{"n_head": 5, "head_dim": 32, "norm": "layernorm", "norm_eps": 1e-05, "init": "normal", "optimizer": "muon_variant", "grad_clip": 0.5, "batch_tokens": 16384}
MLP neurons of a small language model. Each row is named by its layer, matrix (up: input weights; down: output weights) and neuron, and shows model dimensions 32-95. Each number is 50 + 10 x the weight over its row's rms, rounded and kept within 0 to 99.
Before each neuron's rows, "fires before" lists the tokens most often just after its 100 highest values on Wikipedia text that the model never trained on; "fires on" lists the tokens most often at its 100 highest values on Wikipedia text that the model never trained on.

fires before: "ear", "ro", "ard", "o", "a", "iv"
fires on: "pp", "w", "n", "ff", "y", "est"
L5.up417:39 56 68 56 43 47 49 50 53 46 40 32 58 51 57 45 55 62 52 60 32 59 49 52 64 34 60 46 61 50 34 43 56 50 65 47 45 50 36 43 55 49 56 47 76 59 49 43 47 62 53 40 58 46 45 48 50 51 50 66 65 68 56 59
L5.down417:44 57 55 56 57 42 62 23 45 42 46 67 64 43 55 62 53 44 44 60 57 39 42 58 37 39 74 47 44 57 48 57 49 45 50 51 56 58 39 64 65 47 58 51 48 43 40 74 53 55 58 54 43 40 41 43 62 59 37 59 64 49 52 46

fires before: "ing", "er", "a", " to", "end", "id"
fires on: "ep", "ur", "et", "iv", "ue", "p"
L5.up498:60 47 67 62 63 38 52 65 61 54 29 59 46 45 42 54 44 54 46 55 47 64 42 55 59 67 46 57 38 50 55 66 55 72 32 61 46 50 61 58 43 39 44 45 72 21 60 40 59 52 40 35 44 67 47 59 49 50 57 54 40 64 46 54
L5.down498:52 44 49 47 68 38 59 38 47 61 46 48 47 46 47 60 63 59 33 46 61 56 55 56 42 33 33 68 51 48 57 65 49 36 46 31 31 59 50 33 59 63 58 34 51 58 66 36 52 53 37 51 45 54 50 61 49 43 48 52 57 45 38 47

fires before: "p", "n", "m", "l", "in", "u"
fires on: " E", " e", " A"
L5.up639:52 54 53 43 40 58 68 41 48 33 66 24 52 25 43 51 52 66 61 41 46 47 40 58 39 52 56 39 38 42 54 57 54 69 58 42 45 47 50 40 81 42 56 58 31 60 59 35 46 51 49 69 53 37 35 54 59 37 58 51 42 43 50 63
L5.down639:55 43 48 52 39 74 39 54 69 43 50 45 65 55 63 55 52 51 59 40 45 50 54 38 58 55 54 20 52 49 26 34 49 57 48 53 34 44 25 51 32 49 50 27 56 63 46 60 39 46 64 55 65 66 50 56 62 59 44 52 56 58 46 50

fires before: "y", "s", ".", " of", "ies", "d"
fires on: "or", "ur", "el", "ment", "he", "ed"
L5.up48:62 34 55 54 47 52 28 62 39 53 44 47 40 44 59 35 37 48 51 49 39 40 63 54 51 44 23 41 37 62 33 58 33 70 59 38 54 61 63 60 48 50 42 58 36 56 51 59 49 57 45 53 52 54 58 49 43 60 48 53 54 32 66 51
L5.down48:42 63 43 67 45 67 55 44 44 33 52 57 44 45 52 59 54 61 41 39 59 36 56 86 49 55 52 52 58 34 36 48 47 50 40 53 48 36 39 63 58 48 38 57 57 41 45 65 54 49 68 54 41 48 50 52 49 26 54 42 42 59 66 59

fires before: "er", "le", "f", "ed", "ion"
fires on: "t", "at", "it", "ort", "ong"
L5.up290:42 60 46 32 47 39 48 48 43 64 53 52 43 30 48 42 44 62 56 39 64 41 37 58 50 47 60 54 57 62 66 47 53 55 55 68 40 45 59 49 43 58 31 46 52 45 68 24 40 39 39 63 48 56 41 58 51 57 41 51 65 56 61 58
L5.down290:41 41 61 47 33 62 57 36 44 47 62 50 55 67 58 61 60 54 46 45 46 48 53 66 42 49 50 47 38 52 40 82 61 42 53 51 58 33 37 63 44 60 48 51 66 47 49 48 47 50 34 62 51 34 66 59 51 52 41 51 55 56 55 71

fires before: "ed", "t", "ou", "le", "e"
fires on: "ac", "us", "os", "i", "as", "op"
L5.up43:50 38 76 57 58 47 42 50 49 51 44 39 47 46 71 42 43 50 55 48 51 46 75 43 47 40 55 47 42 58 51 37 62 73 53 63 57 39 51 55 30 56 45 53 63 56 64 48 50 52 61 31 47 48 56 40 41 61 48 63 45 47 41 39
L5.down43:49 55 50 62 45 47 48 47 52 45 48 63 53 62 50 51 45 45 50 42 54 45 47 60 63 57 49 54 74 37 57 39 49 25 39 43 60 53 49 38 61 45 51 37 43 55 34 29 59 43 54 47 41 52 29 70 70 56 49 41 54 42 52 57

fires before: "1", "2", "3", "10"
fires on: " "
L5.up539:45 35 53 43 53 55 53 67 61 63 46 42 51 42 57 52 41 62 38 51 46 55 57 25 41 45 50 57 46 50 45 48 69 45 33 36 47 68 46 55 66 38 48 48 56 55 59 67 75 49 45 43 45 40 61 48 55 53 67 54 59 52 41 65
L5.down539:60 49 37 44 37 50 72 38 65 45 68 46 40 43 51 50 47 38 68 66 64 18 62 35 28 48 38 55 44 45 46 46 49 36 58 57 31 65 65 40 38 63 39 57 34 58 46 50 62 43 51 58 49 27 55 49 51 49 56 58 57 43 49 28

fires before: "e", "er", " the", "ary", "ent", "c"
fires on: "id", "ing", "u", "un", "d", "z"
L5.up91:34 58 21 70 60 33 52 49 44 54 53 56 39 36 60 49 49 38 31 51 54 59 41 58 61 56 50 64 21 47 61 62 43 52 50 44 67 43 51 52 45 60 59 52 49 56 44 28 52 41 52 58 54 50 44 48 54 52 56 56 40 42 65 55
L5.down91:55 54 43 44 57 52 58 33 55 61 48 63 43 60 47 60 58 80 37 52 42 42 52 58 12 53 47 41 70 42 68 68 39 59 39 68 63 51 43 25 67 50 56 48 61 56 43 41 39 59 46 61 48 39 49 64 60 46 44 46 46 51 51 64

fires before: " ", "ch", "u", "an", "ed"
fires on: " Mar", " J", "ember", "ort", "ust", "l"
L5.up225:59 36 60 56 42 51 56 38 33 48 45 60 60 35 43 46 65 42 64 62 52 68 57 36 54 54 43 40 38 58 54 45 60 58 45 42 36 58 60 49 76 40 51 51 40 66 41 40 44 52 62 53 51 37 42 29 59 52 49 47 51 54 44 45
L5.down225:59 45 63 66 38 47 59 36 67 41 41 65 48 53 55 46 62 56 45 38 52 57 47 45 52 63 53 56 38 53 50 41 50 68 42 46 62 43 58 47 60 53 35 54 53 56 66 59 43 46 53 66 58 69 42 56 53 55 24 31 54 67 36 53

fires before: "ch", "ce", "c", "e", "om"
fires on: "u", "uc", "ar", "t"
L5.up383:46 50 58 49 55 35 76 49 53 56 62 52 49 58 61 54 46 47 41 63 48 58 57 58 48 43 45 44 32 41 53 10 55 59 50 49 47 34 49 64 50 49 49 72 67 66 61 59 46 34 45 51 60 53 35 39 58 45 43 58 34 47 52 44
L5.down383:46 56 55 57 49 51 58 72 34 45 47 53 29 44 66 75 48 73 52 54 44 48 55 42 56 39 55 48 60 49 50 58 63 74 55 61 56 38 42 49 30 52 46 44 52 36 61 57 56 51 47 42 44 46 65 58 42 61 56 42 48 30 46 62

fires before: "ate", "ation", "or", "ud", "re", "and"
fires on: " st", " St", "st", " c", "i"
L5.up106:58 53 55 41 47 54 63 41 60 53 50 48 49 45 35 42 67 59 51 68 54 36 41 40 60 59 47 46 46 39 38 61 57 47 58 41 60 50 56 46 54 24 37 51 49 47 44 68 60 52 52 50 59 52 46 44 29 59 65 50 57 49 48 51
L5.down106:47 49 38 44 47 70 51 51 71 69 41 56 44 64 58 56 43 47 50 54 48 54 62 44 56 46 52 40 46 50 62 55 43 51 71 45 49 48 40 64 40 71 50 57 55 49 56 65 53 60 54 38 67 56 54 37 22 63 45 71 45 35 49 31

fires before: "d", "u", "ion", "t", "ary"
fires on: "il", "r", "o", "is", "u", "id"
L5.up186:57 41 70 40 51 32 55 53 35 52 70 49 31 52 56 54 56 54 46 49 49 56 45 24 51 54 52 62 47 71 70 47 48 46 53 37 54 66 46 52 42 62 66 48 39 51 55 46 45 54 47 61 67 44 56 63 59 51 50 40 64 58 43 37
L5.down186:55 62 55 54 21 53 38 48 37 51 50 61 49 54 61 44 46 37 41 50 63 59 39 54 48 44 37 54 46 63 42 49 52 32 58 58 54 45 27 52 37 47 79 47 39 54 59 57 41 63 58 65 45 52 58 57 60 45 47 52 45 60 48 59

fires before: "ter", "y", "ies", "us", "on"
fires on: "f", "at", "or", "ec"
L5.up219:45 49 45 43 32 47 43 62 57 64 42 64 49 45 37 46 65 49 50 41 52 53 49 44 43 58 39 52 59 60 51 48 52 60 67 58 52 60 54 47 43 47 40 70 56 47 63 46 31 35 45 47 46 60 52 54 44 56 58 53 52 51 59 67
L5.down219:52 66 53 72 60 36 60 53 60 41 50 41 41 49 48 62 53 49 51 63 33 40 47 46 55 49 46 37 56 19 60 45 50 54 69 52 58 64 62 56 56 45 57 52 43 51 48 71 64 51 42 42 47 60 51 43 52 43 64 44 49 54 67 49

fires before: " ", " |", "od", "m"
fires on: " |", ".", "e", "is", "t"
L5.up143:54 34 53 58 43 45 62 40 38 62 52 51 46 37 53 56 48 42 73 53 56 57 35 50 44 68 50 50 41 47 61 58 53 60 37 55 60 59 36 58 58 57 44 27 45 54 37 29 54 60 46 46 73 45 67 37 56 57 35 50 26 58 55 52
L5.down143:60 65 47 48 48 45 60 50 42 55 48 39 45 61 52 43 45 37 78 51 19 72 43 47 58 51 47 56 52 65 27 29 49 46 65 55 37 43 49 56 62 49 50 62 43 51 48 58 50 58 65 64 72 61 51 51 44 53 48 57 59 42 48 68

fires before: "1", "2"
fires on: " "
L5.up275:33 40 63 26 57 57 56 36 58 57 39 43 58 37 52 44 46 44 25 50 49 59 64 46 36 47 59 52 50 52 20 67 44 50 51 45 54 59 42 49 55 46 54 59 49 42 58 73 45 44 58 58 41 45 50 52 52 56 53 51 60 35 56 37
L5.down275:48 30 48 40 40 48 57 49 39 35 50 42 54 54 36 27 62 46 63 48 58 47 56 52 48 49 63 36 49 46 27 47 37 58 45 42 62 50 55 43 57 61 40 22 62 41 48 49 76 57 55 44 37 45 66 45 66 44 55 47 57 62 56 56

fires before: "e", "t", "k", "ed", "ip"
fires on: "ic", "in", "gh", "el"
L5.up470:59 32 37 53 61 43 62 49 45 58 55 46 56 51 63 46 53 47 33 53 53 40 53 50 35 43 52 41 44 43 56 62 52 61 58 62 41 43 53 58 51 33 58 51 65 50 61 41 35 47 63 36 60 48 44 29 61 59 44 61 55 48 43 56
L5.down470:47 65 40 57 47 56 54 59 40 47 48 31 48 49 68 50 59 61 57 46 15 50 52 38 31 57 63 58 45 46 47 39 40 35 38 58 60 60 57 46 50 53 47 41 30 49 33 39 57 66 49 41 53 44 44 38 54 48 51 47 40 46 47 55

fires before: "it", "ic", "so", "im", "ess"
fires on: "ol", "r", " al", "id", "u"
L5.up252:49 53 28 37 24 50 52 38 63 53 54 55 52 40 66 45 40 64 51 50 42 39 43 52 38 57 49 69 46 61 56 59 65 50 62 70 60 60 47 44 60 59 64 39 58 52 29 47 75 46 42 57 41 49 47 58 55 49 75 38 48 54 49 54
L5.down252:47 64 37 55 39 45 34 53 43 47 57 48 46 49 51 40 54 55 49 35 43 41 49 59 36 53 44 67 68 58 52 52 57 34 31 55 39 43 73 54 47 67 53 51 59 46 65 36 56 49 52 44 44 51 57 35 40 65 63 54 43 30 59 53

fires before: "v", "ies", "n", "es", "em"
fires on: "er", "en", "ub", "b", "ig", "l"
L5.up58:47 45 59 49 49 61 52 52 51 44 42 39 41 59 43 42 49 45 63 56 40 25 37 61 44 41 44 25 56 67 53 50 40 44 58 53 54 38 53 52 57 49 43 49 43 64 68 43 67 49 53 57 47 70 56 56 56 57 60 51 53 30 65 60
L5.down58:43 36 57 49 52 58 51 46 40 38 30 64 61 43 50 43 31 35 51 52 58 58 46 34 51 53 48 30 20 63 48 66 50 63 56 60 53 56 56 66 34 65 47 50 45 49 39 54 63 33 56 61 40 61 40 37 63 56 44 56 31 43 26 65

fires before: "u", "e", "p", "ch", ",", "an"
fires on: "un", " A", "an", " Mar", " J"
L5.up382:64 35 48 46 40 35 54 44 73 35 46 43 44 44 64 54 51 61 51 49 56 53 47 54 46 54 40 41 59 45 48 66 52 57 51 61 57 34 54 47 52 47 51 48 48 57 43 41 51 57 60 70 51 51 41 50 37 47 51 42 56 68 43 47
L5.down382:48 48 47 61 51 59 51 60 60 37 63 47 53 29 55 53 50 53 57 41 65 48 43 59 43 62 54 48 45 42 35 53 64 65 44 41 63 49 57 73 50 52 37 63 59 50 44 41 37 33 24 35 61 36 52 52 61 44 44 67 42 54 51 49

fires before: "op", "ew", "al", "ic", "t", "es"
fires on: "el", "o", "i", "ber", " in", "e"
L5.up182:59 42 74 45 26 42 44 69 47 47 41 44 32 41 41 56 40 66 40 62 50 71 59 38 62 49 48 30 33 45 62 42 53 65 49 55 31 46 72 36 48 36 54 57 51 38 42 62 54 42 53 54 59 38 63 39 52 39 54 49 52 36 58 45
L5.down182:61 33 42 58 60 48 54 42 57 54 47 57 56 36 61 27 35 56 46 43 63 46 41 56 42 55 48 48 45 56 61 55 56 49 49 48 66 42 38 69 43 59 52 45 42 59 57 53 47 47 42 37 49 68 32 61 37 47 40 60 59 53 49 49

fires before: "1", "2", "her", "4"
fires on: " ", "ot", "ac"
L5.up434:28 57 61 34 47 54 45 56 59 40 37 58 69 64 43 37 50 31 38 49 59 48 51 38 39 41 66 46 36 52 47 50 51 47 45 65 37 66 74 31 63 56 58 39 62 60 44 45 42 62 38 35 45 33 33 43 45 53 49 61 47 43 54 57
L5.down434:59 50 41 35 30 67 66 76 52 63 60 50 48 42 69 42 44 26 55 45 66 43 46 40 51 39 47 61 52 32 30 52 53 46 58 47 48 42 47 60 53 49 63 63 52 40 48 52 51 20 63 63 41 46 40 41 51 65 67 61 46 50 45 35

fires before: "t", ")", "g", "c", "le"
fires on: " re", "oun", " in", "ro", "or", " ex"
L5.up284:43 62 53 61 59 30 44 56 27 63 48 50 47 56 42 56 60 53 54 39 38 64 51 47 55 62 51 41 45 52 31 35 59 53 46 56 45 57 54 52 45 61 56 64 50 62 47 52 67 42 33 64 67 60 63 46 32 43 38 59 50 36 41 47
L5.down284:58 47 46 49 43 54 60 75 74 50 38 34 54 62 53 46 57 57 56 67 42 55 25 38 45 54 53 44 58 48 48 52 47 54 56 51 44 47 54 36 55 41 41 49 61 32 64 44 49 57 48 37 58 38 53 47 70 47 51 53 53 43 53 47

fires before: " ", "uc", "6", "it"
fires on: "ary", "ly", "il", ",", "ed", "el"
L5.up389:48 39 46 46 62 45 45 50 49 46 50 32 57 53 43 57 49 64 50 41 42 46 41 43 76 53 36 40 45 31 58 52 73 53 56 55 34 51 46 65 49 45 38 47 53 50 45 57 53 56 38 53 58 47 65 50 42 40 53 20 66 56 34 43
L5.down389:61 57 39 44 50 47 45 42 56 52 39 40 73 67 46 45 57 53 66 46 48 49 44 67 61 58 50 45 32 54 52 44 43 40 50 64 52 48 50 47 54 41 52 41 55 52 62 33 41 41 52 29 37 39 64 48 52 52 31 47 42 74 47 54

fires before: "ers", "ent", "i", "el", "l", "an"
fires on: "v", "b", "iv", "ep", "ap"
L5.up427:46 55 65 58 66 31 56 64 55 66 67 42 53 28 45 40 47 47 31 59 51 48 47 54 66 48 52 47 48 49 48 44 47 53 44 57 56 52 47 39 58 36 45 51 56 35 45 61 59 54 45 47 58 38 56 61 46 54 57 34 45 41 48 45
L5.down427:67 44 60 52 64 40 49 46 56 52 44 51 53 68 74 53 46 52 38 48 47 55 54 29 38 57 50 53 52 53 38 30 43 20 45 54 43 48 53 64 54 43 59 55 49 49 50 43 48 46 43 39 53 59 58 25 52 52 46 60 64 46 37 64

fires before: "n", "ing", "k", "ent", "ed"
fires on: "ur", " O", "er", "her", "st", "ter"
L5.up308:46 54 64 53 38 59 53 51 45 43 51 32 42 60 57 38 64 60 70 44 59 34 47 54 60 43 23 49 53 34 51 60 50 55 51 43 65 35 40 53 65 50 31 53 38 53 54 49 47 61 45 49 57 45 41 37 44 79 52 51 44 57 38 41
L5.down308:56 46 55 46 52 55 55 59 46 64 51 44 26 61 60 65 32 40 41 68 38 50 64 46 41 54 42 42 56 41 52 57 59 45 50 57 56 63 65 53 31 53 53 51 42 45 31 34 43 45 47 48 44 67 53 57 39 42 71 52 59 41 53 46

fires before: "ct", " as", "ed", "ent", "ess", "u"
fires on: "n", "r", "u"
L5.up25:45 42 32 51 28 69 42 36 35 46 42 53 51 60 55 36 54 59 55 55 42 57 58 58 43 59 44 62 63 32 50 50 50 55 66 50 67 58 65 33 63 56 43 56 46 83 61 65 65 45 50 67 63 36 36 59 56 43 44 46 37 54 61 45
L5.down25:45 42 53 64 48 55 37 58 62 43 46 51 56 57 54 43 62 40 57 61 52 62 57 54 48 38 52 53 60 66 46 36 54 35 51 35 59 45 66 52 47 48 50 45 47 47 48 38 44 64 66 58 49 73 59 42 44 52 48 31 46 32 55 48

fires before: " ", ",", "u"
fires on: "ember", "ary", "il", "ust", " J", "ber"
L5.up527:50 48 49 40 57 40 48 45 50 47 39 63 38 31 39 35 44 69 67 41 44 46 56 67 47 62 51 51 49 57 56 38 65 49 46 55 55 44 59 48 51 62 44 76 56 63 59 49 46 53 66 37 47 51 53 38 50 36 29 49 48 45 41 45
L5.down527:62 46 56 44 56 56 59 44 55 60 41 60 34 53 56 64 38 49 49 46 63 52 51 53 50 53 60 36 38 59 43 58 51 37 49 46 61 35 52 59 67 39 44 36 45 50 41 48 53 42 69 37 40 51 33 54 53 44 48 36 46 62 55 56

fires before: "n", "is", "al", "ist", "e", "ed"
fires on: "ur", "h", "H", "ver", "er", " H"
L5.up331:42 28 52 33 41 40 49 47 54 61 36 35 62 61 45 43 44 46 64 44 39 53 65 62 65 30 57 58 44 42 63 43 43 67 46 52 45 70 43 55 49 61 40 49 52 58 53 62 40 48 37 33 46 53 45 68 29 49 61 50 65 55 37 37
L5.down331:51 44 48 52 41 64 52 41 46 61 54 49 67 41 50 60 54 51 59 59 50 51 52 60 33 54 49 62 45 65 49 64 38 43 37 55 69 60 51 41 41 39 38 60 50 50 66 50 69 50 53 53 44 53 26 54 38 55 57 39 56 40 50 62

fires before: " ", "ember", "ust", "il"
fires on: "ember", "t", "ary", "e", "ly", "ec"
L5.up532:52 30 64 36 55 33 65 52 56 52 42 60 47 32 49 34 50 47 40 53 48 53 20 40 43 49 42 34 24 55 68 51 55 37 43 43 62 57 29 51 45 54 39 59 55 53 56 57 55 56 47 55 58 51 34 38 46 56 31 54 57 60 35 55
L5.down532:37 62 57 38 47 36 68 51 66 47 47 40 56 79 46 41 42 43 59 46 37 68 47 64 61 42 40 66 53 67 41 53 56 57 47 62 68 35 32 31 42 56 41 40 41 52 58 34 37 59 38 46 50 78 57 43 61 58 60 39 40 49 46 56

fires before: "ur", "ian", "er", "ia", "r", "re"
fires on: "ent", "nd", "pp", " p", " t", " n"
L5.up426:36 43 59 49 64 57 47 25 49 52 38 46 59 40 52 53 51 59 35 53 52 45 45 56 63 61 47 45 52 51 44 50 66 52 53 54 71 74 43 51 41 42 35 56 44 42 36 56 54 53 46 39 32 48 60 53 56 59 58 33 68 65 44 58
L5.down426:40 38 57 43 42 57 67 19 51 49 44 61 48 33 42 50 43 52 55 46 52 46 54 38 58 55 48 66 35 43 51 62 42 53 40 53 47 62 57 38 48 55 37 31 47 56 53 40 54 36 43 39 45 45 40 52 53 59 55 59 41 68 43 54